Weights of a small GPT-style language model, trained from scratch on English Wikipedia: rotary positions.
MLP neurons of a small language model. Each row is named by its layer, matrix (gate and up: input weights) and neuron, and shows model dimensions 80-175. Each number is 500 + 25 x the weight over its row's rms, rounded and kept within 0 to 999. Numbers have three digits each. A neuron's up and down rows have the sign that makes its largest values positive.
After each neuron's rows, "fires in" lists the words (lower case) most often at its 100 highest values on Wikipedia text that the model never trained on.

L4.gate118:517541540537528481544489491482531487468528477484539472538523487486486526527465506556508489465510536498496486494520478488494540517467487469521493519498450539468532518473460519544539495497487515479515471443481479466491515516474537522499512517481521523518555542464488521473512530474486507542
L4.up118:510504524491508452501520510509494468520468478526558493481472475478478491499465510502489483507516464559510495463495468512494500474465487536512519503484481521486507506519523480493500510466532522503486504421516505508542517530493481523491502537514477479511450483490494504475496477507462482496
fires in: "in", "as", "at", "with", "for"

L8.gate482:489481539474539504495580517469541474474510505476519509466484521456479506518470501556496537505534498496490547486518510526520502525507462526525504569468499502501532502490459520509549468549493483499454507476530503563540540486487512494529560499508506526544502559488485509519517519520484519501
L8.up482:499490436508482506518523500495522490491528470530464524475557548543474483482506528516518516483511523508525531490506471515518464513528497463445486505517492489496495484498501482491494475529524490482519482489491489520485510467513520523550465480514480551508521464486517499472488503489541522515
fires in: "it", "which", "she", "what", "that", "also"

L2.gate183:480486513532475533455548496565528492486484509523510560494546524536488502520541501486503516495508510476498516524516494503525541512517464471537484473495478514505528496502476456520502482513503479479492490509473480518532494505474503508476533473553502502511494457496475504499494545504500478501
L2.up183:508505435484506480469478546464493491516493463522486513512479456479478511522483501481480540475525480504501491527526465477513510554459553467537485527475500512474458528507551542500488496488513491475538537472506510461486466488480501533492476476524524514510518486522542534559501482514440555518
fires in: "2016", "2006", "2026", "2008", "2017", "2009"

L8.gate213:497499517536483523499488513509500526535529505481549471460496507488498465442486544476522491494510508505522496489503537550450458523545490521472526488468552495508490482526517522518552455530496463505513472534506477516485456457503552500513484477495490507518495531509510471501478474496552524498
L8.up213:526467495482497482504524538487525476500476490517521537529470498521485470512520486492480499500525519494510480514513526465525529523537492463484461474516479530489490529509519492503522456489538505442490517439477532529501509534486443489501482499504507469536504459476472527488483493462482511485
fires in: "the", "they", "there", "their", "its", "these"

L3.gate510:524470513485510468541534484519500500521492464470472469475508504493482519559499522487462517468531473508512527521492507484513500504465462502473488513509511503484462473488453509500537474494463534495505508524528485526497506466500486514538460549504498493548454488516489474473548535477507511499
L3.up510:523519429512484513511506482496534457490462513470514482533500505474482524514544536526513538502492511495466492493483445488504516503523460490472502570465459455501503526495533517472462521501511520477502542478498517459528519511496518488475481501452516471478561463507508519486510472444501475496
fires in: "he", "the", "she", "it", "his"

L5.gate267:517518505529535502488499518525504510508509538458487505503503498450474515514495521471504518489469491484532479506460569490502513536542510459505523472456475483516528483518438547541532495518473528478492490499474487452517507498512511538489500522462465496484496509534474489501503499497499463521
L5.up267:503509545488529510476532505507522507484507511501512485519503434460536506478526490500477510501505507498510482445494479511481511458459535549518483505532512541516489527522473465465514466466552482477489486496503489497484478511507545489475529471480473489518499549512505466487492527466532456455
fires in: "began", "continued", "moved", "started", "services", "it"

L5.gate311:534525536456475482484460510511496537488507528487496526495501490451483468517493485534502511502539489494503492471492527500511490491516499493523507474506492462520536567481499464520517475510465519493491508493525470476539473500441463497510509488463448527479508507527454505462492478497518509514
L5.up311:480524503482492482446502503482525475483506532511509505512486448524446547479481481525506462497495524496437504471493451497489463513536492521480523498544465511488504504491462461529529510453468487478488530468521490463499509492483506474506503520520450492514424527491513497483480547492513506518
fires in: "at", "against", "on", "subsequently", "located"

L8.gate324:516494561545505451508548474481533495489489522497528523449510489493466473520493482544533523496526459490461502503497486550525530516494478504488507490489487462464510514519482499521536517546476539484534519509505485520533492508465480488488487500551527516491525493490478479471506479532432478499
L8.up324:492490485514528488512530505498542527499486461508511490524476490552505507494519504507484515483479497557500504492480487521545488472509503450437496488537514470532504446441460480496467510461477539490521524476517506480494513487517498516538477496477482520461464519486498515429530519521499503480
fires in: "would", "could", "will", "may", "not", "to"

L8.gate175:492516505503449527461501461445467547514448513482544528500537515494503480521523471504493532499501499472497499503517507503451554503456505470478457504536471508467494481501513540512516466556525510508500482476476462551522513503506522528496489521463482471526526491486482523549518483489514514547
L8.up175:487532499492503518486492489421552514505453471496488517489537506501477517501501500517465488541494543517468494515524529545487531549507459506472462496494450512521493521476521474544498528517475461537471511463467524516497522522477473527471504497501513511513490468503475509511492506450500462521
fires in: "of", "over", "on"

L8.gate79:460487479475484521463520522490519524515535552448554546485514520482483506517492515525556491506481521453537524498487479473452496532509478500534496522451454490503521487471478523486503502519490507482451479512488464506492497521460497522471502514493490499487523524475462496498491468521510531510
L8.up79:474504462519498499513491504510483497518483508487527526509450507475531501495537511518532500493509485481484489490504567495553522510466489525513514471501522477500522552513506512515512506474511515454501520505481482532515473504492490522520498486485500553504517497494515541483522492535466501513
fires in: "is", "as", "are", "including", "include", "like"

L3.gate419:517441458510541502516463467458502509482530491478514506519486470448502525494502541468505451482497538482468518497504501486511484493571523474496512494519484456494479505472507532531503474525513520504488555474500485506529523471503490522484492494537464503543513467469494515487478467490462482486
L3.up419:447502513507528509502507509479497533510492472470489511484483510483500543480486493498423510490498507504520489463552503475526509523434489464472493489543512449471529502452524500503536527536468502473489459512510495440492521434501500490500538495488492493496506497506490484451487532481493497470
fires in: "was", "been", "became", "were"

L9.gate449:466504547515521513489496524507506491514534510488500559483521526507477500482473511535550533505512499500472553562523471502498505522474463485458444512472462518512477473539470529514511510524531544496486459508499478534550506511440500491524496520501504501493455506476469501489476501488481518496
L9.up449:495526511490521510546526494468515548509516480427494553520503469489524505471485508543473531496499483465488459491481499514522512526556514520484481498508514508509488515508542501475505530493503439491500538553509501530485497559487477517536502458515451490517499483458478504437500488511509507549
fires in: "would", "not", "to", "could", "may", "will"

L2.gate445:497515557505503522502474471528499543510487494505522524501522512499500492525512437502480572513489522464544511495490494477513515476550506464517467517519508515509503478507449497519519531547474516524466454478504481522527491497514521474516484503483501506484469565458520487498510514466505470528
L2.up445:501507536554494494476479512487548517530548527488533477510500502529489499521503498517503497515503488526494500475476521537494481529524497528460475531498496472480533532489488481501493508493468529555517488497478475484531489496441480491463532527561459497487486562490520479480483542523477416514
fires in: "between", "one", "on", "several", "along"

L5.gate142:457515449491500509514478529445523511511506517505506494526503512462491511516511447572492489516524540519476508524481502493499506504507498474523455520478503508454518494501500522514464515550449537459515544463484473537491554492456506517495506528495480503551497510487532466493515469533494518511
L5.up142:515488465502463485507523506510462472507502515544474522541507515481459511495571529510509493519478482512467493492467489502501506471538497496494475533557519482495457556498484480483537490497508457585525453501511498495500476473542516502498533510503478496503486509477501505525524466547578540496
fires in: "1", "3", "0", "5", "2"

L2.gate510:539473547518541494469518465553473503479457534502435571520512464468500497521537482488509495483511472535520507475522527489537521473484510485471485534458466457481496459459524533482472487498455484484472498508497441504509531497488513495470498515525452516510527491496519529496538526515507492499
L2.up510:491518492475495514494482525511489481516502518529480488471490539517491493491506469492527493498511519514514536512511532495495471472535516502511503534474527530539508478538496500515488500458512497509465484492440523485477468523527445488526460458476484487523501531503500452526512507457502500522
fires in: "million", "2015", "2026", "2024", "2"

L5.gate395:520474500500505521470539475498490444435468483450473516525508504507505502523497541521478495463513518537479537499491477496525504489516505460446501529511456473489464468540499517537493523438475519507515534516528496518526484492462500533532492506494509465489512462459477486482519456503497498513
L5.up395:520499501487475491458487510499513499519453471545531510511477494477529490501535484482495503471481492540516551511550448482514538516472517459502512538465447464507409485512498504457476476457487492461523574485451468486525457516504537494505475456510508488470517467496489513495496502479461498488
fires in: "march", "2", "april", "january", "august"

L9.gate423:525485509487516502502526509488488521457488454486495521489475468498493473510488551538500505476486478481492545512503509520538531484490522500516521493524490495494480461533484495495566519485480523457501471505488495505480500467502545509476509504485499512450472528457523514493484523469541542553
L9.up423:548500561505538487532471508419552435480479497518513523466511500502528513435499474530486476495503477436502565503547514508546516504487485518498561489493522501483456489468460508461509519469506550497526508499533436518476475535531465486521472529467493484525515495480518510490491471469493500490
fires in: "june", "march", "december", "july", "november"

L8.gate433:512517511447545534495487502569510494467503471467504567467524501511503523505490470489512465446516490488493468511532500492496427517494456506476464479490492494481483516491488469541504465507490526526499523490522502553502545501510485485527500495536509499494468472465463494493488511503506469491
L8.up433:547512530477504516490503508522457531482456501464481504458492494519527491524495530474528516507522450516490473485504468483527509563489485484451458469487485477512543499486481456427494498523485550519512506501520494529552496507524491460514486482505527498504513498500485499471489500506496471518
fires in: "at", "as", "south"

L3.gate431:532494526536455435499494444499467505513469506466512514514516516518481512485497538530524465482488505505459534499543521519422469524513488541513480508502522507457511501484507487497513497541483525481509472509481472542498497468497512479469501510527536486506456526468509493493540486503452476501
L3.up431:494480485504476489516517458522554545538519488508496495473477424486480479490465519546485500471486521474509520514469469542494451532522481528491501534480486537545499512465490542507483505481492522499534504464463513526511514531480481510532528462457486503514493501499506498482462507491493522512
fires in: "their", "its", "his", "original", "originally"

L3.gate45:517508506500453526539502512485524505495515483477471501490516489542480490509490491546517521478496550523507518509514469544482495463518496477490505479535498486515532484537486479508512504472502477476469506485523472498506499538494489526494537483494550459515509468508481526479518478473468487498
L3.up45:497534444499496521508527517493559471494509475522475520488529503526462520511518479508529520477486563496488553495465475474561495532527509477496501483488476475497518492546507457482479497480466508473541499522472483536476488461504521498453501489526518493530510526544500467516518527483549508519
fires in: "new", "november", "january", "june", "april", "march"

L2.gate275:525501538498538496493518502485490492501518479447493539474488477533509491499500499527520522528528529446551541492489496505498484514473474511502488470505504485498474522481472443524510505532498495501472472477507503514476468423504500493493502488522460532437569483518483491517564505490475473528
L2.up275:530456446440475468473515504459470493506508525488551483513507544485506500512550505511501480491528513471489522502525493488482508569431479456539482523504499500516474487454495485473516494519509538522504499513526528522487531541507479460503523495474502471487486493518477541502501498523501483456
fires in: "been", "a", "an", "reversed", "of", "anniversary"

L3.gate181:514558511531537515496467466492508500490529481501541491480545520506489466509455498514517514494481495497491465516496499525511502503509495522527501470501510550503502538514500483509568500504499497463509502426491507515505519514502481495501550544575463497497524514492497520485498532480518522511
L3.up181:485496511437501495470514531482488521518484474476510535484453540486502503525474512482499513514521523502530489503477520527484471487446475497512489494507478508538525528513480516532499475555509486508507450496492517557529474507528498483486515487489544484466516493460461535514471505471508489520
fires in: "over", "as", "in", "when", "where"

L3.gate252:486452477547549520511498460500536495472524478478523555486475476477485506514521523541534473471519498494513502488517481509520532479480524478475492516529492457476445485508505519465499514492497551463482486518481438513505531456500523515514529508528430506449516513510515516498538491471486460483
L3.up252:470484500462481518496517480468524547513485482440518488463524448487517515541476509523489512500506496500522474475484520545518522489496545469516545430495476446500507494506510527482510487501525516474523492502488463522455523491514482543506461521519427489512497514511525460479544485495484502512
fires in: "through", "after", "along", "throughout", "alongside"

L3.gate420:519491524513475505491539468500486519516472492508513499492506514486506516487516504569509525447523496511507528503458524505515504499546496490509457526484550520491489520494559492568504555468553463479545514481525466546504527477502487502493503468525507528502505516518485489466530509524513489559
L3.up420:492513519517530541496511491510454474517475491463537503513456514517478510489523479507472489519513483468522470510525528553512493500506510448530459510537480507494539515512497470529508485497512485468465539532480516513523552502487510471526521488518510512511475521545459497545547504462466501504
fires in: "new", "its", "has", "their", "co", "have"

L3.gate291:528489516522511421537531509532464516524527445507489499515494505531455445499461515504518497493518527489519535485527470503485524509469519484504506508499487487507539511515544506485506485568458507492478497483532517520519536486524492553510506466498508502445455522487470537484512509501510467508
L3.up291:532474450515487506510506446486475511531528529471476473530508522520485467514502540490482519460495485502475542508497503489522512476505483499481523490519475471469511493468492539525498512505529546461485545492488527552517516482517500488435532523437499503491491449492485486476495477456472514451
fires in: "the", "this", "his", "their"

L8.gate283:478488451439472494506479485504523505522527519494549487481477487460515500491473477508493504497512502437543522508507513478506562496494459478527538467494511520461534530501497502513489496514565543484471493487489461502484544535500487491478539496504509495488505505450468486486483488495523533494
L8.up283:468532573517528493513488530529470458463480494474543487552487518510493461451517488453540519465522496494553497489498499507508498484490489536520518490469487465509520473522450485505486531511512505468497476505499500497528508505473514483497504517496492483523551468520519466498493543525456524492
fires in: "from", "were", "to", "alongside", "despite"

L3.gate406:512470514502506506486460521498540525487473512489488504520493497492489471540472501501480529504513514471489519496529502468494460531486493526497465505486451441503525511497484502540516520528463470531486478482521476493463542523498491511501501520465488562498504472515528520479495516484463515509
L3.up406:518474484456499467525512501477522499472499522516476508502497497526537480482538519486491569506494453466504499501476502527461499501485493471490513508484541470535514500550490496474443468492558502510513504529471517517504507511518507471483512467480487507474503537468517484490441499479513502489
fires in: "it", "its"

L4.gate469:498514512539495480494542486507509535554518507466530492504514522463510442532513525499513509494478516469480489490487503535481531519491475506468449510527511490507534479530517494514488481532477507490505500513484494539485494469480531494463502480501484499483509518491454489464515481494511474538
L4.up469:517486490508487495460466470499516522522532478545508499504518495516500480501554506527550441485489534506492490526470535510493508505475475480526500475486507473491498501522514519513482516468501481492514494503493461511439475502529503507493466484478548463481547487483479466490462484516457490499
fires in: "the", "their", "its", "same", "various", "both"

L4.gate321:524506528535497471532504498463544522514516495493525487487495485468483506516502539487521533461498520473486503515495528478497526552542454518479526505451504490478498468507478509564504484535496475512494489511490454500495482479500497514503473490503479525502534538518500481435514483502546496539
L4.up321:511496502489525464495524479472503498523491492497519483519478513463482490459541488538523485515504444502485499518533491496501509488487425541541459520510518496525466508500469525539547496488513544515510522533451474520494538501513573481503481488496496514508547506516468510510524479489502465497
fires in: "his", "its", "her", "their", "began", "wrote"

L9.gate292:510511527542483496488478502486485531504523461493525530447506520467455494471483485507521479495513512484508493503506496509502500467547526500495493539469475479495485499512535545544506498491508508522510478493511489494533502487525499505527519484506505524508504538472473487535475456463458508484
L9.up292:497467494517485529459489490483518489508491551504483491548478522500472470504490474522455481524474514488494523502468557491469547558514487504501510500480476482476514487482513503497489552506472521550473521507460505539489496463541471496487520497492486483488465484451460507516517462527493471483
fires in: "they", "police", "children"

L3.gate116:493517536528527505512477501537525501512530540443532506468479453519478494500503485515501528504515488513488507476496503480522524522484512521506518498502513506517481545474482493552477482503499507457493480443533447500549486466498472501503527477490491513489525482525489466437562494463487526485
L3.up116:494491506475511463512515481466481496522512490491518525461497455477448563455486519513509498505502467509520479501483493499467482496504509500479519461526471515429482500478517533513559500474549532539471449491484473512499468469500485512523506523498500508551464511479529522538502484446481520502
fires in: "during", "alongside", "by", "before", "along", "under"

L4.gate336:486503558510479516490561521508518527474496476517470569505486460497482524500527518489491497443517572472530487499519492498525497510508521522482514500518502497504490444494461503466523517543552519474547526488519515453490503485524514543497503457519476498479506475483497523507501487507511531500
L4.up336:524490476544547502536508512456505464467515490496440531485507494507472493494528526561536480452468514507506466511492513524537525504497520495506496472485506492477455506473485520492511488474525509496493511504492503489517481493517523533528508460532510485504515525496495507508514521531556536535
fires in: "january", "february", "april", "march", "august", "november"

L9.gate345:496502515465472500499519514520540509522467473484508547535504499466487462567521485492503495519514454503506461506500492529515514534524487500521488494506500519492516534493476504531483518508525542524481539443477484494522510561499499547540520504484548506482526542486442494526500497454467492501
L9.up345:489471487499518495504479504514490486506500527477505520542565481467479505489555507509532501475493497515491505492515492483502513508527451493492499476467470526493488485505496507511546508471472523487523529511525452513516469513441485497519479469515491519473510415484499499496458511508498540560
fires in: "of", "from", "during", "in", "into", "to"

L8.gate52:512443511533518457540514536507514483478483493442517533492504487479491491485503488471528545427483526459487548476473495491501494520529512528496478510509476463501506504491453471519537443516496455467507477484500517530480503470436499479525502478482523509479479511500475498500513485521460482514
L8.up52:498478470551541487502472510482525484494515506501478527495533522486459467488487482477493538440487519477451535497476529482483562489497489487530470477514492477440502518520493486504508484500481515454487492500457501530485519494516471462488540481524518531481516486510497570484521493481487528491
fires in: "they", "also", "even", "police", "s"

L8.gate132:511494503517440473466509503478499512497449470463475574504494470460458497480497490507504493484515527462511491477512512499547500508500481485527531504474473468445502513486460528504485477495479455436476478539510476524510464487507494501501488486513491468538536477520452500502461505525504526524
L8.up132:481455530497536471469548513497524537492490496457505514517494510550478553487457507520524495501510495501480491500564483483516568510573480502498545505481495497465489467467483474549499494524522510499491503507454484517495491515533468503515468501465480489515530491509497541447467516462542472517
fires in: "only", "about", "least", "over", "than", "won"

L4.gate349:521486537512504439466520544500522474489503465508473503552502492452520467509464496487507461463499540521520501460522540433497481477519478539488490507516452480504475491464505500473490509494490512481512492474517495539469501503533473492499551500521514502525475479499488530469520536556533471520
L4.up349:506434487492497488521511505515517482497504512531497515516481517505520484480559505513519458468525503509468492484521498479546450489514504485485510480493525457480537490540475503492508511509523532483536525534510471486493500495504499467455526493504503513496452495479518524542480497490489515519
fires in: "american", "japanese", "european", "british", "french", "foreign"

L5.gate193:537473486508495476536545522455499499520491480470517520469509482469474520499460492547556526446510517508497532516500501525481473469498521475541503520515436481522449511492484508489502438511514529516466530499533454470496532488503503531483461507505523463465556470536484512489507522514481495519
L5.up193:526488502513552528496470466499494485519492477491512459525497511490505456525521501536476519476473490513501503474509467522507518492494529483479531525546475507487514527503476532514463514482474506455521511477516504483489518530490497593463498524501433490484498462469503508525570501458488513507
fires in: "the", "a", "university", "adam"

L4.gate287:509500504514479539525498532463523485456491485542486528513516501476459468511483467519483495503505516495505496511505498506544463483464504485436524514456449489452488539491493513507507532544511467439461473444490506477527438512486509524456504522545483504536526513481516490482517483485494504526
L4.up287:515531492445494509521474463505472504544516511533542532523468464466489546513452507538510494554487499488504504485519504519462522503505489490511477493525495498472520510481489464496510531464499548535481486518531460478492489509495466500437505495473521515478470465490492498493540482507524506493
fires in: "with", "for"

L9.gate346:474497529495559485501548505536472488560471497490491519511524463496450523489475501531530528491515478537508521512484536481507520460523527493502519492467473518486520480499468519546510464524530521499473476527501463535556502502453504502475473474485519543490507488501479480490467482485448498529
L9.up346:523466508484499455492509518506463514483494495492463475543541517501481534548484552526503523515518474527543504499493457475503489469538529527528513505527499523510493476476479513474477453500503474486487504494532509554482518473501506505500564542494477488487512529533501511498513506521492477536
fires in: "would", "can", "will", "have"

L2.gate118:558479543522466503495519510489498481507484482472498528533511490514494510508545545521485543520485524468528534508485497554485446470507512504513501495436505484534510465524457513496532512514495521455538504508479506468507533512462550506493539486427536491533488516503510512463532463460489466506
L2.up118:532507475526479515487551506469502518514504462470500543472516471551528542508478493483575512483505554537501490523542478539460501485499509518496504510491507478538456492528469486550481538554514502493520493488481518498537464478489511501483488516497514529449506486495499501517514510518513533507
fires in: "march", "december", "april", "january", "august"

L3.gate101:500449479490510506444552489493540495502460482501462549482499458469512464479482501483548507475542509492511498499511500493506464530500471468505531523458486506483459523483457453487506495542531487464531499489466488474497473483523513512466489501561475465491515513494491529506515523534523518511
L3.up101:536502523479490477497485512471520518504474468516487521533534500476506461489493512487489462495540502523515499508521501487545506453505543484529484506478500506470460513531472467548530462503462511456513484496508514442472450538476489542450502497497471506491497455526492521461491517479540557518
fires in: "2008", "2004", "december", "2009", "2018", "2017"

L9.gate145:514523532522510530514508464505455506523515485428516536466513546478465475511469494501496526495500488485503510501532504502470553474524452513485513499482479502519501526464481542495529501511508494493524480496516503543490496478455521527521523492501494505481486513511488537521509464492511509529
L9.up145:481511490530531498514566480470530508538472481496549499471501498488491474527474529553503488527509545482441488522480496521484514509527473551498431506481483504494510496509526497487489514492474488481488500535426527542465512528464502472529497534531544504544501491522530496517494502495498493520
fires in: "the", "his", "they", "their"

L4.gate318:505461561530459494490506508505506526468511489511489514481491471514475476544534529519509531444494502507506522495506501559521507483519496496535488485499511510515491494501513517553496499480524529544541496485497485474444463502515496494468457483537485487454543469495506489459502522538511500525
L4.up318:484503496483567491496509517517466496567487474525496505526499492480501483515497515534468527498504454486507506479481458493481475509524526491504459494470520510473513518492500486501455492533496498470493478465502511531478563500528567528472494474518508491516504462504505438491526490498510504524
fires in: "the", "this", "september"

L8.gate265:531521478494515504547475515479533475516500505453447529465496477445471493532504488453531456501491462506533488473562549490526499540494469470541490492451476496498488509480459497528531485494472542527495492508517476479494485494492486470459506502489507498477545515500455484499490505489468482506
L8.up265:496504523464550518507532544456488502515481497489461523469491494515460516480508502478493499504487480514488465495513504472485481543522468489510451471527476459487482546443470483542519507482474550522476470489468492512556517493543520473498554507491494463475503468491489497491549502434500483517
fires in: "at", "as", "by"

L8.gate91:515443496521496498514510533461470536496505524487570539539512496504473470471485484531526483500531478478477460477505492493478531513497489557459517461451480495493522562508448503479528479506474474476491552489504439495531486493469473515467484528463510524524500450507483469474481505525470518483
L8.up91:506489490476490501482479524492512552528529551487516492530493489489471473472507487507519499487518519465528493510489508494496497535500470513516470486455491483528487507479523498485487513527509480512509507484505489531505454497531465518509493494542483471508507518511458497458461531463519462457
fires in: "and", "of", "or", "about", "from", "in"

L2.gate110:488518532490506483488499468487455513485486475504520547501511519508482514504483496491555530474459485508458516502482535469502544520475495485532480510484515518500515475469520520555507543523495550480468542486497456505517533488501531532493448493517506497508508524478507523495499457521496448522
L2.up110:489490507506482488509513450477489510486507470465454534558511540529470544509504510542513502495483474506461523502464531517536525484464519490519505524478506458500520515529515566499510509492482518442516496520500520437538491513502504550493524496447495514489514475510531469431484463468494477487
fires in: "be", "is", "was"

L9.gate139:500484532464528455473564541462516509475483490539512510460519471458468495550508523536520503493533486521533502475532521515520479508501490532504490563446461487512524516505471524546536480511507484517461502524491456490542500476493481514472503486498516544514484526450492498524489511510439492491
L9.up139:491457452511504470503544545457521516487550506464517522499507477524501489523527500495507538544523526514542524467495479536539491505499535469499503537518479504497490501499446496484460491518504493487516553511521459545569518466511482505549501499518494551480474528467535522500511528513489512491
fires in: "he", "she", "which"

L5.gate169:506495527520532491514483539491545513505536536513522516507528539423462478503457488530509543465549523517523505504504467522534478511534500495511508503496459490460517507483494500492481521559466529504504456481532503505541546478512486501550514500494495563504478490488502545508505502560483496501
L5.up169:522477544521529494495518510464480525505466497473508506485469456533467549468473486509467496480473461478528480530539484488484568516523522563480494498435524484469490525536484496540503467516521481495493499510476493511531461478482517491508519518549472527509487542489512511505496538493497504513
fires in: "it", "she", "its", "as"

L9.gate350:527497492472487468469485506542471491516459483460516523491448447442518490546520523492535479480487492466498533483511493484460505511490472491494483490484487473494511511495462533503532452502450517511507447492512520530475541511513548524467536466520509569523495524456478501496501497504508494445
L9.up350:514483506447475507569477536516476526504481455489520486523509496458464506493524478508519512498501486506516513510498513551487495490509493504469503487543506502462512497476478522510536530455474510501466481494529502535491485475522577496457515478483549513549473478469515519512451493432485499517
fires in: "de", "of", "in", "details"

L3.gate427:512526493478519515497505485519507528523547444528517524479521540460460404504514476481523482497502531468496500497483501489492478488566478490476453483531495478494472493518518518478535473528522521512492539480482505518523486512465458459468543478518517534465481446517497478514529495492489486494
L3.up427:491515502486510454540484506520509466481525505523496487474507544485523446492507494505480490481471523427494500551494521519493511493509483513507500490486465471521492539538491529459479481502479469508513484522467505528518501519512499499469551500495525543498475512500480506505508543458483526497
fires in: "the", "japan", "australia", "england", "councillor", "france"

L9.gate216:489480504467558479510522511505518509491475502459546531532510499475482472505520491497517509496513504458427504491500568545522518540478473471530463506483506491454525511465467533516498503484451496520474520472475506505526517499500491543491500457504511519490518482504435507465505547480446493540
L9.up216:489527504495474489512502475462475524475525527489525479507495489453477464494519504513512519511504474460459494399478545555524495524468503559511472482530512501496541507517538490494473502493485522463477480469477529512517492505498468549522527518481501506467460493536457540484509514513496438513
fires in: "by", "for", "of", "to", "in"

L5.gate485:522441529492454459476540508543524468486524549495526497550491482427521440535498535518537517449522521494454552489501506438473523531451480519488504513495469486487519516520540527545488496515497527472486503487499500485499531477454507499472555484518501493540504481488456496487502531514471470486
L5.up485:516511535436447493490543500492502502481525485527522479549505464489533469497518518513518493515505488471504446483507485501506481493495498537503492495453456455485508474525484462533519449486515450494516472447478515517483527486475496451490528529499501509502463523489553485532475515495469489523
fires in: "german", "american", "european", "germany", "japanese", "french"

L8.gate185:512485517459513495500475506468461529511527507512543533495501515480511514514508491530536500518497500479505489531533511533543513479524451507480497471481494491494500518482467457509551503525486509503478506498528513554508519464494501511485507444490475549480530486493492498492479483517526522501
L8.up185:489483479474505526494473484512467517474568512523555461511521504509510516515534500464541475518474511467510505521525530505521530524520445491521539495462504502516516514454481503539506539501514507478512478518467512473502561517540500484505510484505526557506537517498539515530460534496494503498
fires in: "a", "on", "in", "of"

L8.gate104:568492543531504455503526529460507528515471514500555499522508523498527473539492531530483586456522475487502542519519502473526523535461520511497506544475490500483496505458486523527518476542481495517515528493529479539503495498518508517504505484494541528497519495523525511521504480520480509495
L8.up104:503476492501459462508503440478517504524534498506562495510519478473489478519546507426509501498507505466511502488462449500536549506482489500505519552501525507526515505515548510524465520500466506504479524489503454534492504472515477490513500457482473476501487492501493519561522467501483485510
fires in: "his", "until", "after", "its", "the", "s"

L3.gate225:492461461550459510490502444516494504528519537471484504528489454486501464509490513488504456498528511494473503507527496538459503505543446487491498538508466516507493469502504532506468493494521516511489515514510487529509505467484473499492533482477492515518472502482446545475514486512493504496
L3.up225:538509507490491498510526551490529541483464522524509486495512551511475474502522506439522519515464547486495525521490465525522482464509532478477499497464544475488510527513490473540485516496537533482542544521460498526497509534552509454497522486526502543471488501483494475453490499486492469507
fires in: "its", "his", "their", "her"

L5.gate99:486504507540484527543445461475564487511522523513465512518488539463459506521514507553527496491492537500451495502484497509522492488492500447492475536498503460467509508486507490501459431544482485508525511444514525480507542493466524552504507497545500510466499483468456512475524499518477481539
L5.up99:547472471524460508483486503484510479488518514473492515527451529495525489525531531521509521516486468537483487559487476505536547472448444465488490526527494474479504507478523515497471458487525481481500475533488499483539497522475516496477517502511489482526496503473485447501515500491481523547
fires in: "2", "3", "0", "4", "13", "200"

L5.gate424:511534523503518484497432546487459481471509525485518561546500552468497529516516541508520537472526501538493505511490504537462458498493494542490465484507495538500508497496478512468492464490495485480507491495493509505526524511488497500496505528516462516522480508453497501536570490525469455511
L5.up424:503509465497460468502476520456538502492491507499491523499493508525522525481526529462521484508536501533481504536518472531517509503481477479546471512529495491551485464501489543498502522504511467538519509481541540507498508529485512508529458500478504497502513545505494543487479492452530527489
fires in: "1", "27", "7", "5", "11", "28"